MLP neurons of a small language model. Each row is named by its layer, matrix (down: output weights) and neuron, and shows model dimensions 256-383. Each number is 128 + 24 x the weight over its row's rms, rounded and kept within 0 to 255. Numbers have three digits each.
A block is one neuron, or neurons of one layer that tend to fire together. After each block is what it responds to, as a language model described it from the Wikipedia text at the highest values.

L10.down581:111102098099109098132082154157123146122163110121157112122114164154121130124131098152133121114144143112078068142128177127120130130146121091132134086150138106128116106117121128087164100163101140141145106152114102112143077157125168095149125170167142127093176125098118129124089104123122125136178128168160164100174068115136115103131161087119130156143161097110138117100117194129138118122141
Description: Mid-word fragments

L14.down316:131090109122123142138136145101161058141160084146081115123121146067158132162114129133144133161084106170126105091130130143136134117130098132118094159084118116148141164121114147132132160103173112101134144121082106133147091158102146124155132153132140135137117083144107126120117110163135129122103083094110107122140125100145115103156091147133105111133149105131134135087159157135125123103129
L14.down560:130136166130101168123138115104128147131137156123158155121117121139112124121157145141134112121117132109105188118130091107119143124116134099170117116140105105116130137107110130111086118119126084119104090102150116126159131141136115135138135155130106120134143065122128122096131193150123110134110122088123122151126145095104178135090103138099145140090111088124092132100118137128119126180125
L14.down666:099127110101105129176167116152129128150117145129083100140183098124163082133140169121127142121200097114137116129133145126116102182151125113189125094141144148151086120135121173113128139087139127090145108121156124122160152109096116140141167135156140152128122131118133104152115151120112140121128154147098161123138113131161133121128123131128104125127140182121091101138140118152138130159201
L14.down877:122129133143097103074137139117139130154180106132111116145089090150105136119108124126135110119188130169121144123122168141126137114122115091126107120157107138148137094152090158121125139159087119102179130116114166094129172131121104126142093156112162102113148087120108134148134118164127129143127122115102103116164110125095126127094113123119089091107123129141146182099095154112115125141138
L14.down918:117134119089131145092118102102129142104146116162140088138109137105138101124169128113117133132094162102111127125097097142118111147132138150140086124119135106113064096143158125134180123131096127099126129129148153115122130136148118098174112161140150135115134145135147087104133101154110120090152116130144132129156150075124121120107144128133142148108096150127127097121151116164115136087114
L14.down1005:169158116091095111131116117138114142143136100127132129165169130145092141101153147126116111158142110155104099154124126126138141126094144153167128137130097135120140084158143126098157136153125112151116114123106092098121123138102131112166107127116126118106137181151151146111113110105092135130130141118114157140169145142153128145103106128135136152119130132134113130114103128121158135111087
L14.down1029:141123146121128142096154118134109114087145132147170142148185098144100081135113145098098154146114102129153184110114134114145149124098121118121140109146108165117091161150106139162073105125123127157136118169168136121124125110165128116113117108173091080142124164126119104143157173152108155094146097132138145140132142121088136113107148130152135131149152133141137155090071133141131196133103
L14.down1030:102127095186135108101116119128073139101143106110105117093135115103157152120136109162140148117132121103085113176130093110157129122137104132183112132129126113131149106123117155117086158164133128126140123127137133087131113142144152139119142131152158152142085143123078099157115168144123057118118108137113131135108133130103100108100161123139120142138092154126064159134100116119129089142147
Description: Table row-ending pipe

L10.down688:162180094120143113127122120188107132119156134119088144083115155153125092162138129119086085111131152135097174102108094120152144129089108101137111144127144132115132186125113146120135189151141122116109127147167161135131154152128121087122195092141120168099116145137134088163117079142150108114138094115107105141114117143145183102130097150132133124129127147144130138109098130110124141127109
Description: Mid-word verb stems

L10.down1086:161132151109131131100096109142145089137147121156112141125117102127134105103160185126147156093114104120133139116147132102139116127115090140090110103116147098098113126123129146109095119122118085123129163092107112168153110101114104162116136102152130144162187111124146066151113086104164164120146076114133080150183125132139136141093077134158142114134166105171149111126105102134063097143119
Description: Table pipes and mid-word pieces

L3.down231:080123108132105124157146135046101156165140172152160131124086162153132138165108144122133100102116133134136143152129106118108107136117146142137171152121151157136128130145133160161145144147148162106141147161118092152126124106118101115109105176134138125132153170113175150112127093144126128142132142149117131152076148148114138114146119123093126141112099149142145107097137110089164102123173
L3.down410:118115106098147115082131116145178099146111116169120089125152173165138116161098104115135099135085132110113098097095119139157145138172150059132174139074109133116120137124181122138126118152125125109144103127159089116107145147129106117107111155155123082135116089136139121120203111120125120130134135113143121126126135127167125172123149123164138122136181114129124114117116120174147152153108
L3.down434:086101116089089135116119125128162109161142139135134097121182097155109122163144133047150118115117134111120161129162133131117148096130091133104150164129095096139165111130128108125094164132097136111125136135110125104112107079129148133091110139139133080147151118104126128117135170115103167165112109128112147112116133154113124122106163136121114142112085125146145137197082103115126111113183
L3.down540:127110140107148135122134103155120159120117066131122119086135161112184122115152105135113144134123119123114161135127157132121099133158155115126102136074087143131138108140165125175160139112148105127104159101122149134133106111125094116132125166154127097133169096135148123133184155131087132144111115098139129100133146089133156093147115163088148138158099134140090144133141162076136123126141
L3.down699:100106080141161124131081129094170133148116100133078132119125116104137152168132110126203109132123111126122142088122139094148135144166097136114146124154161171143163150130126155145117119126112150121138102128144095072094101148106139199142142135153152130108137129140155176138139121105141160109093153103125153149109132132144119094136104135136185173145120132101174108132115119150140153099149
L3.down771:102116083144134124123102130098122156104125153123165112155098144130115129164153123080146099171105126134159096107119145148155150119116124097117161128099146166132147126143151106166173144147095142108121145135107127131098186140094096098151138158121116112150120117123124172083113116105095142097100141116090139140127166129143154123110151140127129154141121153143140157088093107072147129149108
L3.down969:107123124112130103133133086159140110111086116128128119103156155139203099102122093128117126145163142148093164127147139131128133118150095148129074146085145123128131126099123117147154107109144141114144126098104145171111065146101109142119128129132127094118162111104149139155170118127157131093143148149123116119137099108123126117131108164139147129210107151145106116142165115085130130128133
L3.down1084:135103113166144121104130158142124142110103147147138134155149087120103153164102122143135129128060127128095126082105128103125173169172124124119163135140126170147124136136166135125117127136162155137146123143095108091130125086101092119125086140166161124107088107121144156116156169147095162110144108104117137091152128138173107127123089164151140163147150158116128118150101138127111141170136
Description: Punctuation after names and initials

L14.down71:152123142164133121121109116100128107105095110121131159084119106115085093131176086181122088103142143144172140156113147149134137134112136143091119114145086161152090122145156138104114087124139121138137138157121076149129128144116109095112150138090132162119167122134112129094121126111099163121142086106155155111096153130128152165114134144146112121151112103102144123108119119126111166117129
L14.down443:149150132163144096134116127152109124124111116118155131114148135119140138109102119137132144103128133127110112179140121105133129176146142132086110151100125114120184114162146109142108158125106113152104087182072119109115135139154126159103111136105143173103116132115110091152109137101141120095130138135112120114150128104122085095116079132140153113102076172123164116155167128194152154124106
L14.down507:109115151107135123160127150133163110157164085124145141084142163130124122130134150099146127129122106136092095113157100120108114082146111139153084083128146101127126125145139121106083148109133146108098129161134130137136150157104112065117148168134140131104125149093126117127133108143150161130135103106154119137122084098150120123118111106083125105165134124132113121103157144140102148143145
L14.down602:122106131133143107140106156119109072139133133093124164147150083137123107165176126141140147113166134120115151126101100133122109164144114111151115112130093131170095148110168116103110129129101143130114146119130120140107147116203166183106091115122087102151122180117125154118145156134131122179164131180103076111085075134142084115082151120104146140103148153107108147125135111113120150090182
L14.down635:121132093132121151156155140143166176135175144139127142075104107137129138102152121148143152113105157141117146135142092124136117157090141078149160135089097093107149120120137148120072123119101105137092129148110139123121158127139103111124152136064110149102085143141120148115114137126127105138109150119145081146127113102132122137142109171076112113092094134151137137140174143123140082163090
L14.down671:133108158159106147176148093143112131161095130109098122100123137113104140159142121118182157119185137160134154129118156114150142135156088156153150141162115166118130128185127133095149131116075081166116118104141108126127102130135178124152110145118089077142149096141166127111169149147143135131122115114124145131182127111119153162135125161144136142086068097123106125089090078112114142147158
L14.down784:136110122167133144174134110142068123115143100109126133085130110107159108112138131152121142128095130131130170160112090106114126136122095112151125130117086133086145177123128097115134128118117125147142125088087058098111104088105114128133125135129116116104137099113082180103144163140125120111111119177155095146156132148138126136123156159093160147125113140103133140143157142152134152122080
L14.down988:151105145121150144127144107127120165150153116146151121128175100155107098134130114111138148122114134137162149171152130142133126098138141124120116109113106099097131136120127145106121126149111092133125146096163128147153135126113105111131107104115121127145147074115173110126158133107151154094136157132179094145118113138116166155123136141109137143111120124139129133136173137109126149120085
Description: Mid-word name fragments

L3.down124:149119142157148108197145111113140121104122141169165108175133158113133167121131187106103125091089141122139161137129123157162133120121108121136159096113159134116159164155122130114112148128124161113145154145082099138113154125103129145097125104120095111113122093122169100146123104182134120131125093149160129152123137158122129106136154116160123117102153109131110093120156128120133119155121
L3.down138:169082122162120114164119159133144145117156131133080091191144166149094111111111141114141106142112168108136144169155103103173134142150131127170110150117118136163132087126153131147111098088117147102114169114122128102161134177185148122131142139138114128164125123096148119131119123127120098113089092165143103125094112139157111112097091098131136129112141118100118090118143109125125142131144
L3.down245:130096105155166152155108096157118133099145122118111147131113108134125121143108127142093094132121148142152119137163144118119159148121163114145109169120126142131099155111123141133144115129129107127167106109156122090123099160183156087086134130150129158081145112141130137167072089161114057107103049125161106148148113124098121127105164108137160098106119111126165116118125089162155156151160
L3.down297:157117100130089138169113130134131155092119146132158139148133142136097141140124146095092110120087092127180170179156121151128171127151152112170092116131102119140130141101104183191129138180111175109120119082124119114100157158093155121110069146127122118057153143095104149131124152122136137110107167146167107147138119135124097133139131125130129149107121130138131095093105169103140101100122
L3.down384:145077106108116088171140135109133125173119146096151139125146132126073147097089158130133110128170117104148126141106149125093147148080131092155096150128132156132111131128127120151131137097094143136061109105155110166123132193093152083137141143145088105130122138161126101154076099153139115132108120157122121174136137128117149104131144113135144181134076132154151164133098105119154124087150
L3.down516:096117129162141123142150162128121098113145107113156088174147125117141093141109132110116132122130143093115141176120146114133111121122178133181115134113127182120125146148120175129122137078110098138138102091064122111123074140126133123119114160122127115135100122111112132155160155133168128102103122123136123131129149095191144145122118105129139114121110108117145121121114139139199143170176
L3.down787:083091124155160145141130116113132116101114136132122088174103095146090138153132187112125116143071160131143133138147138114124139111145123124142158108118146172160138140167119177177154086086130100131158153087116122157114191101153141082190126157145128102114152111129121138147131137159117115083083110146156086119116122150138111113113136101126137107102139118129124097130140155091119099157123
L3.down1088:109153093106142146164158084146135156130141138152165114142112132123118141112098158089107111140091134125150154091152127094147141134137087112136136138095151132140143098104104151136167085143089132140167129124098139175098171106151094106156126153172134126155106126127133125086135134167129126121083089120135120147152125173189166142118102113135154111098136106167130098133108139057139108125125
Description: Infobox field labels, "however"

L3.down90:172079149122148107081118121116109118122150109122155122096091090154143159139122141112120130120115107140099137104137127123110119115152155138177137099155087131110132101159100149091129105131137113095101129130098140135107107157147125159092097142120152125126119182115130167143084172082127118165093114137099123140149148105148161127106068121131107143135127111116129100115115184160106110077160
L3.down113:116153125146113094120145148124075150112119092086086140108137125104139111141081138117150188133157137107177134132143140127108135135137159172116112114100144141137130121165143156113140102113136117152062135103147128078130154095132227102121171124115111151118120116108129110154136125139108109140120121135128109103180116111108144136079139094108156133119141108119166100142111148111127117149110
L3.down282:120107118089131150092118090086140124115146098156142122109124088122095137128129136076110146126121128072099097093140104082116139134141183065116149120154138123135173086107136129108125114144180118100100149126101141101101130122173119144126114106083128140116122134152132124131141158115130134119110124130091147105117130116123144173094158142101101121103137111146160122170133151119098176139167
L3.down428:087127128150149115098140097108119113129136129164135097087117117143135104116141107130120143164147084092085080135118134114129138112103148086135177138156182154117165109108149132109130123107172166141153141103127093126139099113181129141153129140142152157144155176141109109171125107124151129135141158127096124151169165138109204140116109123124118148102125084141146108135087151071096148166137
L3.down475:094110115072122132088100128076147152157115114146106118137115115099123119119105136119175159131113150101113124074117153098111150093129121092090170134118127128120136103119168147131103136135150099128078162095085136092138116138126111172160179125110103156177099116130158138136126154112095158091158103099086113145155120123111107150113142156134112089097117106134078117156149106136112133136124
L3.down485:079126106062098139085089099113149117150149104124125115141121091144109134125130170131129118151150152114107123062117131107132145124105117069068152131110139124107130113123160142108128106121139090114131184110094123114111118098103132177148137117110110147113130161136165144131117156104115163151153099134109138139167122138124107137124169154112129086063137104140104124162138109092110116131141
L3.down519:139151137106101118144137089155152138122115145142138153143138090150117123095109113102138115156154119123135181116088196161125118138082090111148098106131117117140128139140083141142148112118137116127174123138127117137141068098120081071118149188130127131155122108109120137162109137095148138130114134100111140173153145132084116150177161154081103116126189130128103170142123190099133145143162
L3.down957:106089146138136140144137148125141103148155130160133120118135106132128101109108123092119179139099103120114133104114195123113142095127103089146130158120197147111076115142185134089144136200149116131139176124131091148115135130151144122153124118152118148127138093121125087141108140137139121149130138144144156148119136138141077121131137126116105051119151131143122109119106133126126116121167
Description: Table row-end pipes

L14.down100:170111115107111121147147101097100085123146128099148149109151135144089112128158140122148128164124134120159145137142114128141076105119081112144104129171183169135139155118129147072097130062117107137113129120169100138133126142152152136117134128117154138138175142188179164140138160154118137160133150143058082099111114128158169128093108127131137123126161135142132129146123121121108132134118
L14.down161:100151149111120118162129119166121122159124113115076141146149201150126124106171104136131121085123139100138103098107140108105117105145119119135109129114143154122133114107113124108145134124074131141183136121170160066098101114141136066112149093119137147104112137123125133158138165104121106150152070112091120108105104148097135129091129088153125157137155205094130155179167108118140123147121
L14.down224:153091127139127139147129117093073122125149151141148151149189154145152132150137133139133156190163136102145140149107092114139112140125106116156143140179129143114158139180147129085134150139128098212084164123135111091140137106107137141102115089127140135132126148171116140120119152098095120128087144148106124115123140110083114089139172147077095143158076123149115132123100107119096119162110
L14.down459:124110161163153149115126145140122105133148143133142170172099145101123106140128149145166108119105144123127121178137159085170129126109121112133118135114116156159126151135123124127108105091133126147122137147162126115125097117113162140092136090117119121150155153100156136119103112107088119147122122111134123142132099123125152173126134102092109093143152166155140169118112176119107103130130
L14.down696:138162124138139139126171150146107158136161112103105116132127121104112154126128121154153118107132153148143164104101116114116107102097135152170083171099143193172081138149108116117120149081148130158113090072117121119114136157144056170106144149150179093139148125144143142096108143113101083126146150163104105124146113137114192125159084096124108073098124114178142140149132136064097117107137
L14.down885:125163106117097126111129132143120148146081112126076119131122140114130154135124167117143126139116101080124108117108118113138128110094139117120094123127135151135138122124159132148156174089149142110174145146120100124142133120134131102118174096101168120149117110174115136104136121108113123073129133174145114095090121118118118122064160146138103091180094121131142119160131157131165101114114
L14.down910:157145118156119141152139172125096129167134131111127140114116121121107112136147110138147158132073105138140137118130102107117127116124114113121126135119120167175125106148155136108146114101123163179122109107189142094133160137122114151181130133108081097155100104083111156127103112151126106161109100140146142110127108117110144124104134155100107160067092155150138143133146175147131095134157
L14.down937:138149126161139151092098141118126143154127099125118157125137124115115161133129086153093107159165102124137112140140150133135164136091129107110120123092123144103137138098107175148132115114114095139121118123157122131088143137158146116140157083121141148141060160133122112133113171113164168108103104143126116136119098127079154100097116141124104100136103142146078119132130098136175157109121
Description: First-name ending before surname

L14.down170:150147171161121151163089132127082117120160159093106164104127134129105105097108145148102130106116105141102144099137158157184140074071117140103155115096119105120102145149115124116132113164077127122088121109135140154139133155103120173130149154138143157093179088134122147123122131131131144141097122136108136166143129132110108153064134107148113137102136108133118131076119191095191151116144
L14.down541:139192110137150141138128136126134129154169139104124117124107125117147101159114143171139144146067140107158139126112120090125144153165130118113136120147119116123133155145136098171148125116147128137133113087146093115140107162149156103138136157147156120089171098124144149156134110157103121124080166101124149107125117118094132123113172122132120105118150077140100121132077128113087149128105
L14.down718:127115110131125115143108098086113151134190115151156144112145110135116153151124129114129121121159097118150140115140147178090113100139158116103118106156167102155131152132134101163110118152086126092119142046129102108165141189132103128100111146161146140153114103133140112127141074167137140109132141111179105116132130154136092124148136093128125110154156083144141099090111117129120103134112
L14.down814:117152142128142103138107153144136099132112114102145171097120119125145130134126122109141142119138106160153111113133117113102122141162112110153116109194144118136152174133173103129151149137115128143084133119139088142119112136169138069151127134163146117145118133121106153150144121098174127142137167161146143146124127113136180129085174124118151112143115125127101103133133126136125140138132
L14.down1023:145114104115110092118141113130142129096122147103144133088132136169075161120169120110113123166135168124128176096145109125144124136127092098128090143150146131124133125196185105139142077163139087140107159143146095141160149161119118103110107150146131125121145122106115115121095136161136096114165118124059131108147112107126099083130110198101119128123157138100151127150166160141169157123107
L14.down1061:108104142132115127125120154124138142149108111162117140109133135147146102130139110125076151124097137121087136118173162120147133098134126106124087094162158144120102138180141137121146173154106140133189123132150155107089120171134109128134144098113155144113168147174139094136164092139131130144111176164121140176108130099143137090120082093131138134164112130129151127114121146129128117129127
L14.down1066:150110116129111095152129130152133127146188124158120088165154130103151170131123138126100128093120143137138115108108132154155152102149127136139114132125136142122128158134138104125117112126091092090086153112085097109174136143123153138131124131143136147148126141086127099147126180176153119089116160096124107122132168153086104136147126060138145141171155129154086125114095097129124127128119
L14.down1139:136134121148132143124096121134117098089166100121087133120126160071162111134129126144115121129132163109161102145154088147133125155127114140128119098112125109146136093157173118159082127130146121152156213102092135163119126152146119139143096163144135113120066113136124165124102128130104132187070132142110120144129140124087093107124135125142156124118142064125058111145133116123165096118162
Description: Word-final plural suffixes

L3.down23:148101102141090132177131141106100153134090172145155118105112120129127151161118142145140153093125117167137154102171113148124144137116105118123125139122089144137134124124141175141154102087139125142083135148138133114143143135118114128141139105165117089114091118109157142154106141130092156108121162141120154121117124113152153098166101099102141140160169164157148137124095142088156115098146
L3.down121:167143123178123103078133113123087116092113170141099139105134149152141135148110161112132118097118097157185134127122154186170144134171172128143101131140147137152136143139122120117146131100112140112116143095081106102143107145090136123124123156128173125130129114117144174166110142103104116140133119140105112128141134084139173142112084126152164129152118141106160113149100121136145119069136
L3.down470:160127116110124118152158147103107126154137137127099138123128112156107090158148137133137145187138146142081128153166152116144155132197091114137100139113124152123121106130127113113089149084134125123138206123131132110130117101113143104154156122116117103145114146082132169148093121129111137117091137127147133151138132124116091146151088115129164137146087121145134164114115107096158107126130
L3.down712:176129087144121145122161107143114124100122113155113121122147137111142166146155155144139114133085100127117143129139155151147152128125112130115099122116102061126118153121145119142118152117121117163136113098141108192165109105114127136122109151145128119128152120115184093127109177105113157117098092131124136127132083087138097100119123135143169113135130146121103137177124136121134133117151
L3.down786:160130108146122172135104153109122128121118110151149148059104166124073120120138103125128100085085159098166171135107115141126146127162140117157095084119136149117151143124184096172139163114179172062117136124145163122135121125138152151132131100141109121145125107113089097124174100144150134141127114128142144094080113109167116142079133111126104121146099127130103120112113127117121132112129
L3.down830:139106096110117143115098108112098143153151168155108124092131171123137143121132172151123106096097140166154118156177144139132154129129133110151127153128123139126124133134128137168128117111130144151090133131075113181109104135107080146085156159161151076151123169132176149137103125110139147134141143130103146104114098097108134100136084121150206109153128128128147135161166133108138146126166
L3.down910:123153150176149088088129123132106156127146145136113140117153193113098098128096158126169158107130128122144117122123141181142132134091094110135117151160135125143133115122133102141128107109124183097103160071108068146126053116137082124118115165144126164164167093162144101105118119153133132146158193115084130158103126139108178106097155116125139148138074152079104129134153100134159141146129
L3.down1119:075147099097112119111147085112111121150159121165152106128115162142111130140123205159116135114091113114114151175144148134134134141115106115141140112134124157134125122163108139167140137108126140142126136132138128177139126175124092138107108166147132132158144168141135149118112154099134120131090123120106123159130153075109167110114100106142167161136149161131132137131139125113134092106150
Description: End of names and parentheticals

L3.down11:157123132114145124157112151119108126114143101131088140130106152080166139109131149110142129160094144112087104103121111124082135122133138147146140174132145136143145142142122068135068106113112110127149146136159113126171150153180096106136121096130156147124122174104155068132163163142084112125118133113136116098153102123101094096141134151161136120112145095117120136123131138136110114118136
L3.down89:137148099153143112197130146153159104144096102129134100170131099112126158090137109106185119094095157134154144135140121115138137140105060131126146118145128114113114141123112135169130105122136140148167092143152144162088124158123150147145123103108124121157123144124074137118142142115094150103112143120152095117112111145088091110118115143130094117114146146136103117103091140180131123168101
L3.down108:133114092091104103149120113134167178131129168144136115165132133081109126142127125075164094151086099153121132119115152100137144130148078089119173120091133179097125137110162135158147125118129167134123126119112114159103164175118130119161180126141113083191103102108169171090114122116133141131104149087113138148111138144116102145103153131115100130109118134108153124141073077080117141165137
L3.down149:077124103077132143140111139126141159147154117123160107196139128143153135112105089131148118137066159121125074141124154093113121116140152130116160119145110111082114095115160116122140113145164123117083101117160122131137099102172122139155176139131127168153137103144150126130125111166138116117111165129109112148134142130123132142132177138155084123093110134171133123098114096120146128135118
L3.down189:103116090127146154145136123134127125103120108084145101117164135062129112128171100107124117127188125133126153148134132136126099136109177109121123160117093166095115117101102157125070155136130181130126125133133131122177141127142090150127107089114105079128133097104134137149127094176134123129130109125161092145126160137113096146117122116116137144150141173113125101121107131147144144111145
L3.down273:123129142148167140107098124144155117113169120144134094140147158074122118130155127136148149135124129127091149138173149133121123128093115071142133136106109073151137157117130124126125082122121125113061104105098137133128117142177109175125116149126135112164107102139103137114120150120164135116098104132141141115136150126145137127132131123121159071112087125085123081130200124142134160104113
L3.down461:131083113098155150123132155142113152119156104123072125127135101092111131084109130123129137169157177097110093164102139127107142110110145155178138147097118164123101110121135135085118120079078131119074077088141121174173178162164141121133142117129141142113140165087122091149126148109145110115130120145101128162181113126101129119124127109154176147101138139099135113134136128094130137132156
L3.down609:118113116115146182100113088136121145133128071137106140144123147120140133103145124116158104134141172141100134163176135092112143128138150102176135131112062105127076114142137140183119123124133137129100087069153107189149109152150105143118132141138158145146128144109135094130101123113147111096093133144140127165176136102129101121116136143131149097096110113092123110126167096143111136093111
Description: Mid-word subword fragments